config = dict(
    head_dim=64,
    hidden_act='swiglu',
    norm_place='pre',
    rope_fraction=1.0,
    qk_norm=False,
    init='normal',
    learning_rate=0.0141,
    max_grad_norm=1.0,
    max_seq_len=768,
    doc_mask=True,
)
MLP neurons of a small language model. Each row is named by its layer, matrix (gate and up: input weights) and neuron, and shows model dimensions 32-127. Each number is 200 + 30 x the weight over its row's rms, rounded and kept within 0 to 999. A neuron's up and down rows have the sign that makes its largest values positive.
A block is one neuron, or neurons of one layer that tend to fire together. After each block is what it responds to, as a language model described it from the Wikipedia text at the highest values.

L5.gate106,178,179,182,194,216,138,181,194,276,233,199,226,231,169,212,189,249,204,207,199,216,219,227,161,270,210,260,217,172,208,213,203,200,282,206,153,235,185,216,197,149,209,205,192,196,137,201,201,199,193,239,151,205,309,227,237,164,190,181,187,137,151,185,181,229,230,208,159,179,185,203,201,235,180,184,193,204,224,204,222,233,235,189,192,170,230,267,202,146,199,191,187,216,201,193,201
L5.up106,198,225,242,243,229,209,196,214,243,209,174,239,239,197,202,148,205,230,202,236,223,169,239,209,205,205,207,243,202,190,204,159,198,200,261,180,216,172,204,217,151,226,147,177,208,187,205,184,191,226,213,185,173,251,197,214,143,221,180,162,191,229,182,182,228,205,180,161,217,243,203,219,153,152,219,182,233,187,214,240,206,224,219,231,169,239,239,203,173,200,186,142,220,160,156,248
L5.gate156,169,211,162,221,184,189,165,171,218,216,229,123,243,231,238,214,206,163,180,244,195,221,215,174,165,245,238,178,164,188,152,190,122,213,174,171,228,207,184,152,178,195,165,183,205,217,225,175,251,238,205,178,221,237,221,221,190,198,237,157,175,167,200,258,177,192,240,204,193,209,176,186,190,238,208,192,180,184,172,209,214,264,199,220,203,229,158,187,178,185,201,206,169,234,155,229
L5.up156,196,276,190,199,174,221,144,144,226,181,223,178,227,237,240,242,200,175,178,168,211,140,261,186,200,216,197,202,184,162,179,182,205,231,194,232,229,149,234,195,239,136,194,202,171,212,188,149,172,181,186,186,202,191,213,233,218,203,168,221,206,243,203,253,235,162,181,242,202,185,237,183,222,231,182,217,230,193,247,232,210,228,182,223,179,180,220,263,137,213,239,140,200,157,194,251
L5.gate315,187,209,212,239,209,200,185,173,167,163,217,162,209,202,217,196,254,172,198,223,186,222,217,170,196,146,168,248,207,175,157,234,207,191,138,139,193,161,171,186,219,203,237,201,154,171,154,195,205,224,159,205,186,155,203,257,203,170,154,162,187,226,200,211,225,165,134,242,185,195,173,219,201,192,225,198,207,237,213,214,238,222,207,202,177,166,174,205,171,207,249,199,242,174,190,257
L5.up315,150,197,219,226,201,185,211,197,162,136,183,190,193,227,216,240,204,194,208,202,146,254,141,169,193,171,261,193,198,214,197,238,191,140,250,206,201,197,217,230,207,165,146,238,161,197,158,177,166,243,192,177,193,253,259,233,190,193,183,123,146,186,221,193,184,158,172,257,249,182,241,133,200,195,194,212,212,197,137,230,173,177,184,152,199,151,230,156,166,240,191,184,173,171,236,194
L5.gate549,209,211,234,214,186,218,148,192,208,201,180,216,181,256,179,201,179,217,189,175,212,236,162,225,183,180,209,194,192,184,185,189,197,202,226,187,193,185,229,178,196,246,225,172,227,208,210,181,235,183,228,234,195,170,191,241,206,205,206,210,195,210,260,215,199,149,235,212,246,190,194,105,215,194,208,242,211,209,142,176,209,214,179,165,223,211,230,191,158,161,204,174,202,160,104,206
L5.up549,204,287,205,195,194,185,188,156,193,196,207,172,193,176,271,207,172,231,238,234,178,271,220,143,149,194,142,201,177,138,187,168,180,206,174,185,174,169,175,166,231,161,176,208,199,194,202,220,167,159,199,188,218,180,243,174,217,190,233,203,172,244,242,245,223,167,193,200,188,177,168,183,178,256,174,162,179,167,193,176,231,168,227,239,203,169,194,203,182,175,203,174,198,192,185,182
L5.gate802,253,181,231,206,165,226,191,205,195,217,174,176,193,213,170,237,204,164,226,158,242,210,240,199,193,194,257,200,204,185,241,176,179,182,209,201,183,216,166,206,194,218,236,208,209,202,147,182,178,225,202,240,215,167,207,217,176,177,178,218,225,176,192,169,233,188,176,198,218,190,254,233,216,194,183,179,129,202,207,192,211,163,199,159,218,228,205,233,167,209,190,193,187,206,189,244
L5.up802,210,157,183,187,188,183,181,136,199,203,177,156,203,200,182,203,212,173,171,218,202,194,193,193,212,163,178,208,155,194,139,192,211,228,209,223,216,224,156,192,223,151,191,226,162,206,211,252,222,255,204,229,217,221,234,182,186,211,187,207,221,104,214,240,245,109,168,234,211,149,192,235,156,194,178,199,235,177,224,194,191,217,220,194,204,156,198,201,163,199,211,206,203,132,180,226
L5.gate807,194,215,225,214,191,234,144,187,185,267,182,223,180,207,250,187,211,193,203,190,190,253,166,183,233,237,229,224,182,175,207,171,210,197,185,214,187,189,268,168,206,168,204,218,176,173,167,200,244,208,198,206,258,224,167,187,149,174,200,157,174,168,245,179,230,215,189,188,227,242,227,151,217,220,154,214,199,226,229,210,206,279,223,262,216,163,171,228,155,160,194,163,203,231,203,199
L5.up807,197,164,156,154,161,224,240,187,125,236,209,178,173,241,196,200,192,216,170,199,199,230,161,148,193,179,274,272,218,194,161,216,173,201,161,210,220,167,201,145,200,152,139,231,210,179,152,221,206,181,175,227,155,196,171,192,214,193,245,198,214,203,217,225,252,202,205,174,213,194,195,197,215,239,174,215,233,182,162,156,203,263,189,197,201,189,181,206,218,197,204,141,196,193,196,215
L5.gate818,208,235,147,187,147,176,181,217,193,167,200,238,186,209,218,163,197,142,149,153,175,194,186,211,171,203,214,190,194,217,119,196,216,178,214,194,198,184,204,218,209,177,190,213,224,192,228,187,211,185,155,234,221,181,237,205,194,219,193,184,189,199,214,218,197,232,250,190,221,178,186,177,227,199,195,166,193,222,186,223,231,144,142,173,185,244,195,259,160,180,211,207,186,238,183,168
L5.up818,259,204,237,135,146,195,202,243,166,218,190,162,197,162,188,166,211,185,165,248,182,234,274,198,213,191,202,179,204,171,235,239,230,220,179,170,221,226,208,212,167,169,196,145,231,178,166,231,192,192,211,231,203,207,237,158,166,200,219,198,202,208,193,170,192,191,207,258,182,232,171,226,176,167,248,167,162,260,213,213,188,215,179,204,214,179,251,189,211,215,209,189,183,152,203,216
L5.gate828,172,238,198,209,211,151,220,216,276,211,232,198,161,200,181,174,214,124,203,214,218,196,170,205,224,240,259,208,204,191,144,187,150,233,183,167,222,187,259,189,196,144,207,174,237,209,185,230,183,229,143,205,230,231,202,199,245,203,218,220,145,190,138,156,176,204,233,154,149,205,189,205,189,228,189,186,229,201,160,209,182,207,208,176,180,138,199,182,193,207,209,170,218,187,213,189
L5.up828,266,177,219,226,182,189,227,237,141,174,223,245,155,157,160,174,181,219,129,184,209,241,200,209,191,195,247,246,162,149,216,225,173,194,149,222,228,212,159,228,207,181,192,199,197,195,194,244,190,163,238,173,222,192,260,232,236,205,176,232,247,165,237,229,191,159,163,216,200,229,198,228,233,193,202,223,178,230,143,215,179,219,229,239,232,151,246,173,227,209,274,186,172,122,174,179
Description: Second word-piece after capital. Short vowel or letter fragments right after a word's opening capital letter, mid-word, in names and headings, like T-e-levision, P-ri-nce, B-i-horul.

L9.gate336,202,158,168,239,213,160,209,242,180,182,257,250,230,209,181,173,116,177,223,189,248,82,230,164,192,226,245,169,256,183,233,233,209,195,183,151,226,228,229,195,177,241,227,192,139,203,210,172,148,185,179,175,175,211,184,248,245,210,196,172,190,186,150,226,132,188,155,229,196,257,155,203,160,196,203,190,170,230,217,159,196,192,218,194,229,150,214,208,215,176,230,203,228,204,212,122
L9.up336,167,194,170,195,177,200,159,208,180,210,211,208,229,195,188,199,127,164,237,210,231,114,242,210,197,234,221,186,227,185,224,299,215,180,200,157,234,214,204,229,223,243,255,175,172,200,184,155,178,194,148,176,195,222,140,234,212,201,169,200,164,198,200,219,170,175,150,214,183,237,155,211,214,194,208,175,227,207,191,138,210,190,212,161,200,184,219,237,213,220,220,191,193,204,223,164
Description: Genus name endings. Last word-piece of a genus name just before the species epithet in binomials (Platycer-ium, Micru-rus, Zon-aria, M.); also table pipes after numbers.

L8.gate216,171,143,193,212,234,226,216,137,167,175,218,219,240,163,223,202,205,156,271,177,203,189,223,203,183,220,285,237,239,193,216,211,193,171,234,157,212,191,263,166,233,199,167,220,224,205,182,171,203,214,136,205,220,169,167,203,179,203,175,232,283,207,236,236,265,191,173,167,189,187,235,271,173,237,193,166,201,248,178,228,159,184,162,197,194,211,232,206,129,200,160,195,181,232,205,183
L8.up216,136,188,187,120,204,204,200,185,165,216,205,178,214,216,209,205,181,219,208,209,170,208,211,191,202,253,244,203,202,176,218,192,189,177,136,158,156,192,216,210,171,185,218,189,200,211,233,204,197,245,168,221,199,221,160,255,202,227,217,218,199,225,192,141,143,222,189,198,186,232,226,207,235,209,189,209,192,192,203,225,176,180,179,150,225,214,198,205,188,176,153,225,227,228,184,237
L8.gate226,200,181,241,270,290,241,128,209,232,244,196,234,192,255,209,174,198,191,205,219,198,210,227,194,174,170,153,203,136,223,147,161,197,205,215,195,200,232,206,199,206,187,169,207,151,199,198,219,239,240,173,173,218,211,249,227,253,168,164,174,198,176,185,191,240,175,207,214,162,178,217,201,192,187,261,186,239,219,202,228,186,179,212,205,213,197,214,182,183,185,139,240,177,238,232,179
L8.up226,221,136,253,240,220,199,195,229,211,218,142,179,221,202,159,233,190,204,261,183,138,232,249,142,230,214,218,218,218,173,210,180,220,200,219,224,205,241,179,164,244,246,160,204,170,232,225,228,174,191,237,205,194,207,270,207,195,134,202,196,208,271,188,211,165,215,232,166,158,213,268,205,198,186,227,236,167,182,195,199,240,174,190,185,192,211,170,200,170,171,185,239,218,145,247,185
L8.gate338,179,252,251,254,217,182,247,214,202,214,191,165,210,208,232,245,218,175,192,194,176,190,162,162,237,203,162,180,216,190,170,197,139,204,155,210,145,198,165,146,175,230,178,218,240,169,198,121,199,179,192,171,211,213,219,229,190,222,207,163,198,190,239,148,150,204,210,219,186,230,121,171,210,166,216,201,161,218,220,147,245,162,181,168,205,167,228,233,231,237,144,252,165,181,215,191
L8.up338,169,223,210,160,218,189,238,206,215,204,227,204,192,207,226,235,207,155,173,212,242,156,231,184,188,238,142,166,193,194,184,228,201,117,223,244,160,186,192,201,188,214,209,204,178,139,208,207,235,142,184,229,222,242,237,222,162,141,179,224,143,165,247,239,196,212,200,198,245,186,189,160,245,204,166,178,164,192,229,145,191,209,179,191,247,166,219,209,182,180,169,193,187,154,214,207
L8.gate455,231,215,218,210,213,164,203,202,135,273,173,211,155,218,208,171,200,216,167,181,209,156,220,164,212,225,207,157,207,210,147,164,194,239,212,141,187,170,155,217,171,168,211,184,211,198,200,204,170,173,169,181,212,220,126,164,175,163,189,183,181,155,215,190,229,159,187,201,168,195,219,249,168,161,169,220,242,238,218,239,164,157,181,179,183,110,193,238,258,173,209,199,252,219,194,186
L8.up455,164,208,234,195,167,248,227,223,175,231,245,183,189,209,204,195,186,220,233,177,208,153,169,168,226,151,189,203,194,206,250,224,247,209,206,244,224,171,194,208,208,227,213,180,209,205,180,155,166,164,180,203,155,175,178,175,200,156,170,189,201,172,243,146,223,222,209,208,222,217,170,208,163,231,213,224,190,144,176,201,163,202,212,180,225,185,189,177,204,146,228,169,229,206,151,174
L8.gate633,196,237,217,130,182,175,194,207,209,242,219,149,203,189,148,215,140,177,219,145,189,207,245,181,204,188,194,238,203,176,215,246,186,161,193,188,242,213,184,196,176,202,207,255,164,147,200,197,166,187,184,265,202,206,243,180,183,150,212,239,242,246,248,189,245,243,171,210,210,258,221,264,206,198,216,198,181,220,236,260,158,208,227,168,199,162,201,208,229,217,219,221,227,233,215,181
L8.up633,159,204,199,207,182,210,213,242,157,248,166,165,184,237,218,194,180,228,138,197,203,200,201,135,184,166,187,198,182,136,220,175,154,174,152,256,218,170,191,210,194,195,191,203,219,216,194,180,162,179,220,221,263,198,181,202,172,204,158,232,213,166,197,195,170,182,200,247,216,169,157,215,203,247,200,239,192,216,223,219,198,167,170,229,171,195,172,237,185,142,195,197,206,227,194,139
L8.gate634,193,222,221,234,263,193,201,210,217,193,205,188,187,183,204,202,169,199,184,237,237,146,216,199,229,227,166,179,250,212,176,227,232,200,147,238,228,210,227,189,159,225,222,179,193,199,227,216,211,225,255,186,203,166,222,242,187,214,179,207,156,207,222,200,212,243,201,223,213,263,178,310,220,238,168,200,165,220,206,118,226,160,241,148,185,183,236,195,159,208,242,232,208,236,180,166
L8.up634,208,195,220,142,196,217,171,229,210,223,159,230,217,202,226,222,147,208,204,216,191,196,230,219,221,195,223,216,164,182,161,244,203,177,225,205,202,201,181,185,189,212,254,227,196,187,194,192,180,214,227,193,235,251,206,179,212,135,186,187,201,194,198,188,209,209,162,151,177,225,184,188,256,202,211,243,200,139,201,175,166,216,181,166,207,228,246,239,276,187,134,191,195,232,125,175
L8.gate681,183,181,198,224,150,183,247,236,201,219,161,189,183,198,206,205,165,207,154,199,167,189,237,194,166,176,191,230,179,227,158,188,135,204,213,214,238,169,151,207,218,243,150,198,229,177,213,181,199,213,192,210,230,210,153,219,305,157,164,191,241,123,243,197,217,174,224,202,200,190,233,186,221,259,195,165,187,194,194,200,191,200,238,188,235,173,152,204,169,209,189,184,184,180,174,191
L8.up681,206,232,159,209,207,215,155,223,246,221,208,264,194,249,248,170,165,248,172,227,218,250,197,220,130,232,196,148,195,176,215,182,137,137,220,198,206,182,192,205,230,153,164,176,196,168,221,229,202,190,206,207,174,228,203,252,145,188,221,203,141,189,262,202,180,231,231,164,185,240,185,146,157,182,135,162,234,181,227,193,201,147,259,209,192,233,234,228,193,226,205,235,217,202,141,219
L8.gate824,238,183,232,182,202,179,183,195,159,245,206,151,189,216,190,210,208,161,189,185,220,177,158,252,191,257,193,176,217,228,259,191,223,223,152,177,137,209,207,178,225,175,201,196,149,227,181,199,198,200,184,207,192,184,222,221,236,221,200,203,195,164,203,188,151,242,201,213,196,198,212,304,205,182,213,170,179,234,182,240,179,176,273,256,201,173,127,206,192,184,158,163,263,199,248,231
L8.up824,138,211,218,203,189,206,189,209,225,191,213,207,187,199,217,187,140,186,245,186,250,210,213,158,152,225,200,207,182,222,207,225,192,198,187,171,196,151,175,185,204,165,197,223,239,175,179,189,194,166,187,180,242,240,266,204,242,223,178,184,197,167,247,177,194,140,148,212,201,184,216,216,239,193,204,243,213,237,168,247,197,187,282,224,208,186,231,164,199,189,211,148,243,193,228,217
Description: Initials and abbreviation periods. Periods after a single capital initial or abbreviation inside names, such as J. Erik, The A.V. Club, U.S.; also table pipes after party names (Labour |).

L5.gate0,205,204,240,202,183,233,287,177,250,184,150,185,218,221,160,225,189,217,212,109,208,199,187,166,177,219,221,188,182,179,194,199,168,173,280,165,193,196,207,233,212,219,191,171,184,199,188,206,255,163,223,233,173,170,151,161,218,260,219,244,188,241,250,203,257,237,217,210,175,166,151,239,211,197,226,210,258,200,196,215,207,175,187,237,214,207,218,196,184,260,227,204,183,184,225,179
L5.up0,154,226,221,178,151,210,199,210,201,180,188,243,168,217,158,217,203,216,232,223,193,182,243,217,198,217,194,176,155,179,195,179,180,165,186,204,181,189,194,212,202,198,194,188,175,189,228,205,249,264,174,208,277,184,191,169,197,254,186,170,183,237,219,248,189,157,227,254,243,218,177,222,201,192,175,233,167,177,188,155,169,240,175,165,229,209,189,197,194,193,188,203,151,156,210,191
L5.gate124,195,219,206,210,224,198,237,241,209,185,164,213,239,227,205,224,176,242,222,237,207,229,128,237,264,190,142,196,140,192,200,208,253,215,235,157,210,208,199,262,204,119,188,194,138,162,168,177,190,220,201,182,225,194,239,208,205,180,173,168,169,157,182,236,177,142,186,241,213,198,200,201,253,182,157,183,238,146,189,168,160,189,138,195,159,177,281,176,207,167,195,201,218,181,202,252
L5.up124,195,217,179,229,206,160,187,215,254,199,171,236,180,194,209,180,178,241,170,193,205,202,245,227,148,160,173,206,180,199,201,202,180,167,181,176,216,170,210,216,209,146,133,172,213,170,163,268,197,176,248,179,168,236,214,219,253,180,180,222,214,173,206,240,182,185,214,150,192,173,192,223,212,225,244,163,167,191,231,197,223,223,181,204,172,223,231,211,179,189,189,196,167,165,200,194
L5.gate243,255,201,179,171,214,230,215,260,207,159,186,228,218,248,206,190,193,182,192,195,167,192,226,186,182,192,194,243,196,173,217,236,247,218,173,233,191,210,208,238,199,231,215,229,203,210,206,232,227,201,163,157,190,242,193,175,225,196,219,147,215,216,177,183,202,231,190,182,185,184,185,246,153,191,186,175,182,194,145,189,204,202,216,177,178,238,213,177,193,223,208,219,175,188,239,217
L5.up243,184,200,214,171,171,243,215,171,217,236,157,226,193,182,193,174,194,180,216,188,179,181,258,195,220,152,222,168,226,231,226,211,179,160,185,199,172,236,185,204,250,208,177,232,228,181,202,164,159,224,128,205,204,248,166,218,200,125,162,224,187,125,219,147,223,218,219,225,187,219,199,245,138,180,179,144,185,218,146,187,158,245,137,189,233,217,220,228,195,229,163,170,233,187,170,179
L5.gate468,165,238,242,233,231,182,207,168,229,117,220,224,177,241,173,222,235,228,202,216,183,203,173,190,178,220,188,199,243,181,177,222,176,170,211,153,217,211,251,200,187,225,270,227,227,216,171,177,233,178,213,244,183,166,230,134,172,246,178,246,217,243,214,225,204,214,234,196,149,221,163,214,238,157,214,218,202,141,233,193,230,158,195,176,162,180,223,224,115,198,205,179,194,162,196,142
L5.up468,197,217,232,208,179,186,173,213,149,163,200,239,216,206,123,272,198,223,212,190,196,160,221,210,240,182,209,167,180,155,206,220,198,236,240,158,215,192,182,221,201,201,179,232,167,177,158,176,225,163,202,172,144,230,266,193,194,168,164,188,139,248,195,181,239,216,146,192,188,134,210,213,168,177,207,205,169,209,189,218,168,163,190,207,175,151,216,254,211,169,166,180,185,169,182,206
L5.gate481,236,233,155,154,199,178,175,213,225,149,172,206,183,194,205,173,202,173,229,232,174,155,208,200,202,231,160,201,272,231,270,199,184,187,200,216,189,190,167,250,207,234,154,275,216,186,187,182,199,188,163,209,110,173,190,176,128,179,195,237,235,245,160,191,164,251,217,202,206,213,190,231,208,164,158,204,233,211,150,230,234,173,218,165,204,204,233,210,169,179,225,208,207,234,173,219
L5.up481,221,184,152,221,186,201,236,207,185,193,201,198,164,218,195,184,145,219,227,207,181,210,221,201,186,252,185,192,194,129,174,215,255,199,216,180,205,175,209,214,237,206,228,236,216,179,162,213,212,209,135,207,170,188,156,192,215,205,205,130,216,181,175,157,228,203,200,192,190,153,169,206,263,165,190,219,227,207,169,220,237,186,183,196,196,186,187,192,205,220,172,167,152,177,192,172
L5.gate691,169,183,254,156,190,203,245,242,227,161,213,180,248,241,179,253,198,194,171,201,206,197,232,209,156,161,167,173,189,203,261,162,188,233,221,137,121,202,166,154,177,202,175,194,131,167,212,255,185,139,206,234,179,218,193,191,188,206,168,206,207,160,233,245,223,172,188,222,218,134,154,223,170,175,224,245,134,164,229,187,180,235,226,241,229,156,222,186,173,202,223,167,206,202,207,187
L5.up691,194,213,237,197,257,193,198,217,247,250,218,205,212,238,212,168,201,195,221,197,164,187,200,189,175,171,174,200,182,185,195,188,185,168,217,181,208,194,170,195,165,183,192,224,161,143,222,299,199,209,205,235,214,164,180,217,117,205,190,171,168,221,210,200,234,225,179,234,170,220,220,245,215,220,188,219,217,131,190,186,209,170,206,173,198,206,221,156,204,189,167,125,199,171,231,254
L5.gate742,179,256,212,244,212,196,215,191,222,170,180,217,187,174,215,170,155,260,187,210,232,115,190,217,207,183,153,214,212,203,231,256,237,201,209,233,168,226,211,166,227,227,237,199,221,140,143,235,230,177,175,171,170,177,207,210,204,172,157,188,213,239,242,188,247,261,259,149,223,182,188,216,187,152,187,205,210,261,192,281,185,214,217,209,204,243,186,211,261,189,248,226,218,218,212,169
L5.up742,148,235,224,203,236,186,210,246,236,195,214,227,187,232,208,162,225,183,212,262,213,237,192,179,184,170,200,199,189,228,178,230,168,95,170,223,217,192,198,245,202,221,245,234,208,152,181,225,256,199,176,228,131,189,238,194,166,218,179,222,186,256,262,177,223,161,189,248,207,170,170,213,177,192,205,257,190,245,211,244,161,192,172,233,236,204,253,204,199,184,222,223,213,173,186,230
L5.gate823,164,179,164,190,196,225,187,225,180,185,174,203,200,224,234,212,195,168,204,241,229,172,178,165,186,212,229,167,182,210,230,228,210,190,250,170,188,193,246,260,196,219,202,169,214,239,158,200,166,221,201,231,159,200,241,148,159,188,219,173,218,168,245,213,185,178,214,169,141,233,202,219,176,206,167,240,182,202,240,263,245,192,216,121,196,159,169,211,186,236,193,240,241,231,216,144
L5.up823,211,160,203,233,198,124,237,188,199,224,230,252,246,226,194,194,212,223,169,212,210,212,226,161,236,232,190,225,183,176,196,189,185,208,196,181,171,179,234,200,237,178,179,208,231,180,166,172,244,195,163,271,204,230,235,235,176,155,209,193,144,234,203,217,217,178,191,229,252,215,205,178,208,197,245,162,204,213,171,187,180,215,193,259,197,209,174,179,183,182,155,235,166,184,200,193
Description: Initial-abbreviation periods. The period after a single capital initial in names, such as Michael E. and James F., or abbreviated genera (A. dumerili); also mid-word suffix pieces like Russ-ian, commun-ist, mon-ster.